python train.py --head_dim=32 --tie_word_embeddings=true --init_std_qkv=0.0604 --max_grad_norm=1.0 --warmup_steps=0 --decay_fraction=0.578 --decay_shape="linear"
MLP neurons of a small language model. Each row is named by its layer, matrix (down: output weights) and neuron, and shows model dimensions 128-191. Each number is 200 + 20 x the weight over its row's rms, rounded and kept within 0 to 999. A neuron's up and down rows have the sign that makes its largest values positive.
Before each neuron's rows, "fires before" lists the tokens most often just after its 100 highest values on Wikipedia text that the model never trained on. A number after a token or word is its count.

fires before: " that" 30, " the" 12, "," 7, ":" 4, " of" 4, " it" 4
L10.down259,191,219,222,220,193,194,197,209,226,179,184,215,229,213,200,178,213,185,217,185,216,215,189,179,168,223,196,234,201,221,166,191,208,214,220,217,181,200,218,180,209,208,212,195,214,199,163,194,192,237,190,225,227,194,194,189,202,195,187,188,234,207,195,196

fires before: "," 46, "201" 11, "199" 7, "202" 5
L6.down144,206,196,207,182,201,186,175,181,189,205,196,205,217,237,209,242,224,233,200,202,218,212,219,183,212,244,183,186,214,196,217,188,199,210,235,170,224,205,212,204,202,171,204,229,190,200,189,226,206,208,168,246,206,230,201,183,193,205,220,190,210,183,202,190

fires before: "|" 43, "|---|---|---|---|\n" 9, ":" 7, "|---|---|---|\n" 7, "|---|---|---|---|---|\n" 5, "|---|---|---|---" 5
L5.down402,196,183,164,185,214,216,165,203,187,225,203,215,206,208,188,157,217,230,209,216,217,179,191,172,206,192,224,222,169,209,188,200,141,221,218,225,194,193,221,174,220,198,223,206,199,221,202,207,205,192,183,203,192,196,203,197,207,173,172,179,190,200,178,218

fires before: "-" 72
L10.down131,181,199,222,216,155,183,225,217,203,150,163,208,192,202,190,234,170,174,185,193,218,190,149,209,197,216,196,190,189,211,235,217,182,189,179,200,169,211,187,219,207,191,195,185,229,160,222,201,239,203,218,187,174,176,204,187,208,213,183,199,205,210,192,187

fires before: " States" 46, " of" 16, " Kingdom" 5
L3.down421,201,204,210,232,200,187,203,171,225,169,192,207,159,202,175,179,210,189,186,201,203,189,233,206,203,202,216,222,197,234,208,213,204,229,221,181,189,190,198,204,169,194,174,227,183,218,156,229,181,208,244,193,208,209,203,218,189,171,178,207,219,241,217,190

fires before: " the" 38, " its" 4, " his" 4, " their" 4, " them" 4
L6.down321,218,190,196,196,209,207,199,215,212,189,206,203,190,175,203,246,212,168,201,235,200,172,241,224,218,185,176,192,194,208,155,200,174,191,178,182,220,246,204,212,209,217,219,207,202,223,204,191,182,214,213,194,196,171,225,191,224,188,232,188,196,174,173,179

fires before: ":" 31, "\n" 11, " |" 10, "ats" 8, "ase" 5, "ant" 5
L3.down137,166,173,158,205,217,159,237,198,219,148,205,217,179,220,242,186,193,205,207,219,187,181,201,190,208,179,193,197,201,216,202,206,196,188,206,198,197,173,176,181,147,194,187,194,233,184,200,218,184,204,178,234,195,226,196,227,180,239,203,213,204,208,186,202

fires before: ":" 45, " mi" 5
L8.down318,193,163,167,209,176,184,205,188,211,182,192,184,214,223,204,201,198,173,197,214,200,205,216,192,184,220,205,219,162,201,185,167,210,221,188,207,192,218,181,174,183,205,193,184,184,209,188,236,222,205,170,192,220,194,189,204,201,233,191,210,156,191,223,253

fires before: " as" 42, "," 12, " to" 9
L4.down111,228,194,207,222,210,203,204,211,206,210,226,221,202,176,244,178,198,175,190,222,192,225,209,214,195,208,246,173,228,225,215,199,212,147,182,185,169,198,185,200,193,201,231,221,179,210,196,191,211,206,164,218,190,230,185,194,176,230,218,201,170,194,201,222

fires before: " a" 48, " an" 7, "ur" 6, " the" 5
L3.down349,250,180,180,209,213,193,185,208,224,200,218,200,201,178,177,203,205,240,194,164,208,193,216,198,181,185,218,222,234,181,181,213,158,216,194,218,189,214,170,182,170,182,200,200,193,188,186,190,186,161,187,209,215,197,229,179,214,198,205,229,198,213,173,204

fires before: "201" 24, "200" 13, "199" 10, "198" 8, "202" 6, "194" 5
L6.down10,188,196,199,166,206,224,197,181,185,232,181,195,181,210,183,255,233,216,192,189,238,195,198,202,213,204,205,203,242,221,207,234,215,231,192,175,168,217,196,188,196,182,201,180,207,201,213,210,185,192,212,194,194,226,187,212,188,194,229,191,213,169,200,182

fires before: " " 51, " $" 5
L8.down343,189,224,223,209,210,196,174,204,198,178,204,213,234,198,211,206,189,195,200,186,235,210,253,196,177,198,205,190,195,194,202,216,199,202,239,208,169,180,191,218,179,236,224,182,216,205,203,211,197,172,172,168,207,184,221,224,234,193,186,201,230,163,229,189

fires before: ":" 44, " (" 9, " |" 7, " zone" 4
L3.down199,224,169,206,228,181,208,218,193,223,150,216,185,185,234,214,189,206,205,220,188,225,194,191,209,203,183,209,220,161,190,201,193,181,195,189,209,206,202,215,209,201,173,180,199,237,211,201,176,178,208,204,221,214,189,202,190,199,190,189,214,207,207,191,210

fires before: " |" 34, "″N" 14, "′" 14, "″W" 5
L5.down420,191,210,193,189,166,180,171,210,207,174,241,212,214,208,202,191,190,200,161,204,206,169,194,164,211,183,221,172,183,179,206,211,197,198,200,213,207,226,184,216,216,208,200,199,246,204,201,239,223,235,182,195,220,200,250,208,176,205,186,196,194,189,203,183

fires before: ":" 20, "," 17, ")," 14, ")" 10, ");" 6, "\n" 6
L6.down43,167,196,232,199,198,200,225,164,222,218,190,205,206,207,209,205,218,198,212,217,169,160,197,211,223,182,180,191,183,217,183,190,193,178,202,222,200,230,175,226,186,194,194,209,222,183,197,224,203,221,186,211,259,183,195,184,214,213,191,181,181,185,153,200

fires before: " a" 20, " the" 11, " his" 6, " an" 6, " up" 4, " that" 4
L8.down190,230,184,188,170,233,195,214,177,177,156,213,161,230,185,196,202,180,228,205,221,205,199,190,212,205,204,208,203,187,213,212,200,220,164,233,210,202,183,177,193,177,202,220,197,237,202,199,206,193,150,206,223,173,178,197,158,220,212,196,226,203,220,216,196

fires before: "," 31, "." 9, ".\n\n" 7, " and" 6
L5.down244,253,186,194,187,202,213,214,204,194,178,233,214,180,223,219,211,200,212,194,237,210,170,207,208,200,198,186,194,210,210,192,161,215,230,206,227,170,165,224,173,206,219,213,200,201,162,243,221,208,202,178,206,211,218,197,204,194,211,175,172,211,198,188,214

fires before: " " 45, " ." 10
L4.down379,236,210,225,229,208,197,242,234,205,197,189,177,214,188,204,199,167,219,225,160,214,222,182,209,177,171,193,215,229,205,207,186,227,191,188,177,214,199,193,183,230,231,172,209,203,168,190,211,201,194,214,222,173,181,197,182,211,178,184,189,209,179,194,211

fires before: " " 47, " his" 4
L6.down5,180,189,184,229,213,182,202,230,216,203,172,170,172,177,200,187,194,177,192,188,187,204,208,198,187,180,174,178,179,210,194,194,221,200,195,206,202,215,187,210,186,210,230,212,202,216,172,219,220,197,187,208,177,167,205,184,205,151,204,197,195,202,223,226

fires before: " " 35, " \"" 12, " K" 4, " UTC" 4
L3.down509,193,196,169,200,182,250,209,188,196,219,178,255,204,196,216,188,218,192,204,202,191,207,218,199,197,210,221,187,210,204,214,168,174,226,204,194,191,195,187,183,162,258,229,197,212,188,175,182,201,214,192,190,215,168,176,211,182,177,218,205,189,172,160,196

fires before: " He" 18, " The" 14, " It" 8, " In" 6, " She" 6, " A" 6
L6.down59,195,207,230,207,194,233,179,206,214,197,224,190,200,147,216,205,228,216,192,195,216,188,178,178,202,212,202,203,193,207,196,208,185,202,199,211,189,212,184,206,206,202,204,221,248,201,207,156,216,199,191,231,170,183,191,174,192,211,202,191,251,193,211,217

fires before: "–" 65, "\n" 4, " |" 4
L8.down167,203,228,195,227,218,188,184,190,188,165,241,209,222,168,190,225,179,234,185,217,211,201,231,199,225,226,155,195,191,166,199,193,201,206,208,174,192,201,198,176,200,175,193,243,221,222,203,222,191,202,206,192,170,229,178,210,227,187,192,197,208,205,202,230

fires before: ":" 22, " |" 15, " (" 5, " zone" 4, "ase" 4, " |\n" 4
L6.down150,177,186,197,194,158,184,179,173,158,169,159,208,188,212,192,180,218,193,224,186,222,216,208,199,225,182,230,158,225,184,199,168,202,187,207,215,230,194,233,220,193,188,211,154,182,189,197,239,220,220,242,195,216,222,178,213,227,169,210,197,198,165,216,244

fires before: "==\n" 29, "==\n\n" 12, "\n" 9, " ==\n" 7, " Be" 5, " |" 5
L3.down139,232,196,185,211,232,144,193,217,186,181,201,190,204,205,155,161,199,232,163,198,193,187,196,199,218,170,221,204,182,205,205,224,216,179,183,190,218,184,223,204,202,219,193,236,194,209,185,194,196,187,200,194,175,221,179,159,199,183,197,209,219,175,210,239

fires before: "\n" 30, " and" 15, "," 12, "\n\n" 9, "." 4, " who" 4
L10.down310,205,203,202,190,210,167,211,205,219,185,220,214,161,206,198,179,236,202,228,211,176,209,205,184,192,203,190,205,185,208,210,222,218,196,221,191,186,213,204,200,185,193,230,224,191,207,197,224,227,152,191,166,195,209,192,216,190,220,223,206,216,163,172,167

fires before: "==" 24, "The" 12, "In" 10, "===" 10
L8.down200,197,194,226,205,184,196,190,240,212,190,188,222,158,185,209,209,205,186,192,187,211,190,188,211,216,208,209,197,199,176,212,185,188,210,167,206,176,212,186,199,192,146,234,209,211,209,199,220,215,182,182,222,183,209,212,186,182,206,196,204,219,177,182,177

fires before: " |" 49, " |\n" 16, ":" 5
L4.down347,178,176,178,237,179,175,217,205,235,202,218,192,187,190,208,198,179,234,204,217,206,211,174,165,202,183,211,239,175,166,218,170,199,161,181,169,241,204,200,202,181,190,191,223,247,226,228,200,193,208,200,225,189,175,213,223,201,184,197,189,212,216,181,250

fires before: "|" 80, "|---|\n" 4
L10.down95,215,189,192,221,209,176,187,191,190,183,207,201,194,236,200,212,173,228,208,196,195,183,185,184,156,219,250,180,180,175,204,181,182,199,204,184,211,197,179,239,170,203,166,172,227,200,190,206,184,209,193,218,192,243,212,207,214,156,230,198,165,175,225,159

fires before: ":" 37, " by" 5, "|" 4, "+" 4
L3.down170,201,215,213,215,182,201,187,207,201,217,168,202,199,187,205,174,188,209,202,219,234,176,213,152,172,205,205,194,192,227,220,227,203,204,229,235,209,233,207,189,219,188,169,200,213,212,226,221,210,193,199,178,166,226,218,218,216,164,196,215,204,221,165,160

fires before: " States" 52, "read" 8, " Kingdom" 5, " Arab" 5, " |" 4
L3.down155,174,207,203,168,180,220,216,198,229,211,223,225,174,193,178,221,175,183,199,238,171,211,216,197,223,195,174,211,189,193,211,219,158,216,213,200,178,207,213,211,138,194,245,208,205,201,198,217,188,219,184,194,192,197,163,205,169,220,227,182,202,184,194,217

fires before: "-" 82, "is" 4
L3.down236,219,203,205,190,217,197,207,224,206,154,180,184,227,202,189,190,181,160,226,182,233,216,194,211,193,182,192,186,232,177,228,157,187,212,166,184,242,195,201,185,222,185,165,212,202,192,205,200,221,189,162,214,182,193,190,169,196,205,185,198,196,211,202,185

fires before: " |" 45, " is" 8, " in" 4
L3.down237,200,194,207,169,202,164,210,192,212,205,181,194,200,169,227,210,197,200,231,201,208,178,196,188,215,220,194,212,183,217,168,212,194,196,190,183,233,189,193,174,198,200,198,169,228,203,188,222,217,204,191,214,177,186,203,207,188,175,218,216,220,204,211,231

fires before: " of" 15, " for" 14, " as" 12, " that" 8, " to" 7
L8.down11,203,209,206,229,191,221,163,192,196,200,173,208,190,190,176,154,227,179,213,241,188,236,224,174,214,175,220,198,214,231,194,215,187,235,225,186,217,193,210,196,213,201,228,194,213,197,197,238,196,185,226,187,181,223,217,198,196,180,198,183,179,210,178,189

fires before: "==" 24, "The" 16, "===" 13, "In" 7, "A" 4
L5.down117,222,225,200,194,189,220,166,182,192,222,183,187,214,229,215,186,201,216,227,156,196,177,195,202,208,171,198,200,202,182,212,166,178,205,199,171,226,231,216,244,203,149,203,219,224,193,199,196,190,161,207,170,169,221,212,184,192,191,201,214,198,193,181,219

fires before: " as" 44, "imes" 7, " life" 6, " of" 4
L6.down141,198,197,197,181,200,232,211,127,196,208,243,233,176,175,202,199,193,180,179,212,188,202,222,234,211,190,181,183,186,208,222,211,170,185,174,203,200,197,206,212,206,217,205,202,194,180,211,209,171,168,193,218,168,205,228,230,227,211,224,214,202,168,191,210

fires before: "198" 16, "201" 14, "200" 10, "199" 9, "202" 8, "197" 6
L10.down277,211,209,221,169,168,267,206,183,192,183,195,198,218,213,211,213,206,203,224,214,211,188,204,190,179,206,199,162,204,181,170,229,215,233,160,207,169,215,179,216,231,214,190,176,208,205,190,195,212,192,233,192,203,204,218,190,213,200,178,239,205,202,226,197

fires before: ":" 48, " by" 4
L3.down403,179,231,217,176,231,184,228,195,191,181,195,199,201,205,196,195,176,154,229,212,190,187,190,202,200,174,179,187,173,213,178,220,163,209,168,197,174,200,188,157,221,189,213,193,197,231,188,206,205,199,213,242,226,177,196,197,200,184,184,193,164,222,204,197

fires before: "," 38, "c" 6, "ch" 4, "cess" 4, " " 4
L10.down286,193,197,197,184,151,193,211,214,178,231,196,199,221,217,192,170,219,215,217,189,147,214,207,192,207,191,170,196,202,218,202,184,210,192,182,188,209,181,215,180,206,213,164,206,221,167,197,203,207,194,184,204,155,207,198,205,181,164,197,146,211,193,203,219